{"d_model": 512, "d_mlp": 2048, "vocab_size": 8192, "norm_place": "pre", "rope_fraction": 1.0, "init_std_o": 0.0225, "steps": 4269}
MLP neurons of a small language model. Each row is named by its layer, matrix (gate and up: input weights) and neuron, and shows model dimensions 400-495. Each number is 128 + 32 x the weight over its row's rms, rounded and kept within 0 to 255. Numbers have three digits each. A neuron's up and down rows have the sign that makes its largest values positive.
After each neuron's rows, "fires after" lists the tokens most often just before its 100 highest values on Wikipedia text that the model never trained on.

L4.gate935:157152153119139119119105118128105103127135143147121108083150107152136106116172139156102128084091118083111130188127163105145072115164144148127176150097118099123094103150113124129169174148111125095115094096145205158104091153093130131086195100116094134095089123121103152173087185187153140122
L4.up935:164108102168139123175146128085110120132126121111157094123105138104173145126163147156082069133198090046137061161153113137075086129144171206113164102137158150153096173117137130135080136150138094168174124162201131148203134148156102107077146041125181064160068113145104107114084109171135110135
fires after: " T", " |", " h", " t", " ch", " H"

L3.gate1228:149117162121156124086109163075092123130134125125124114186161145125144169126090091172105132139127134118151113113077070128115131086138182139145134129100136136123134120075143219169112129125146200081106129233123164114074092104147106126152132103125120088129138120147070149141172155094134121097
L3.up1228:091117084126176121113078148125156124139142158157094145100130158100139127156146190164162149125148114095151098120147113187154080138188144201167162133107162162163137107203146178129169158116192101106121087112097105168154116096105129117143143183131156133133180073098094132109107186119178166113
fires after: " F", "f", "w", " (f", "im", " m"

L3.gate1814:108119102117109087144150148123111079161119195176146121139119111125088168142109147147101137146162158120130108177160129142110127175161142097138138199104140135115126152135099162144180143126137126145183152137069119144119139132164155140130138111180071083111098058109142134173136095151137136096
L3.up1814:112147128087129138114143133147060177080173096131178149148121109163113142137161123071147102071139136156066141145179138112142102097123128136157162141155129106117132059132146106152101164176109147158141118091124135120104108096133161147083102132078137141071131059125202045155155135145150141130
fires after: " B", " 3,", "b", " b", " −", " |"

L3.gate1452:115143106156143143133195107129153151168076108151084110163082147157118167204085175084107112119150163077093125141147092101139153119161109088167111124114097067145099119165078155104124172148132114121132091084077153145089131118160091190079171159163094167164151170154122154135102164142137096125
L3.up1452:192085107163172114197115126107096140135154135150154168117121156128110120108171181166109157173107148211134135207151084112132153088115130119192126175122134037128175143152151126109142163158159136117068100136142149125114156120059134126094129115164180112133113157120132181141106114122134170144
fires after: ".8", ".5", ".6", ".1", ".3", ".2"

L3.gate1238:090149011136082111067139093089106159095097127183175153161119093122145112122125107114088111142096191097118122115157114179182079145086123123172128190215114069122114103138153159096156109162154149103115073145125139115110140158132093096102119133173174100140134091135155159109088111140118113143
L3.up1238:145124090141125110152147142137114190151148108108090170120145175183130113093182142106068147148163121114101151151136131120164093166136116092101152124103144099173092134166137157143064126160130081101134122189123150139128103121151106158150086133142101120154164132093149172139152117178118127062
fires after: " F", " f", "f", "a"

L4.gate1850:150147153157145112063105120102137130130131148090125136106131098118169136037161109190063125206109134113147096121143134151174131131113100176083099125100172110104153127084115094152157151150177086143228084126119100123070163155128157150118123094160126150140078118122132126186125123141113081092
L4.up1850:136100163109138207168118121069129108104126071174171086161105158113085107134134093165113188161135177169132114156157117154101132114175094142127154140169174115171118178092120128121153157204110129152138151073133108076146118152160139112118170099143092078121126184106154141089143095123109100119
fires after: " in", " In", " Al", " al", " (N"

L3.gate715:061166063159149144119101069149075146139161152094163127120194127093107101143102085128149121137127098152214088109120102082146095111129077109106150078151099161189118124117126126038064063146136125103114160122097166148177143131103124070116155123129111119119100149157148118149106170094210151116
L3.up715:089088091125100072150183146143108062103120097149158110116118104135083177143108160118120170062170101136073146117050110139096161099126137122121156113131135097149095087116141127104189119072167097131177090092178131080084167139142108102161149151139098179108147161126085122166158106168131163131
fires after: " 1", " 2", " 0", " 3", ";"

L3.gate1884:165189097116147075164128138142117086121156105131122095159120081183102161111165123120221134103147126151121109139136147132078158071135182051092120117119086130123127156144076148152138146094174127099098130156133112156114129133143161169122161100170152157199148115143111177127107191092149124082
L3.up1884:158170116141128139161143171159128034146137151116113159135160152140121145167100159088135131111101156139161093143166097155156130124147155150080146173131115121088186099176180114119086176032130060158108062140137099135105125150100162123096173072123107088054165078145120178106113126134138132105
fires after: " T", " 1", " S", " 2", "T", "am"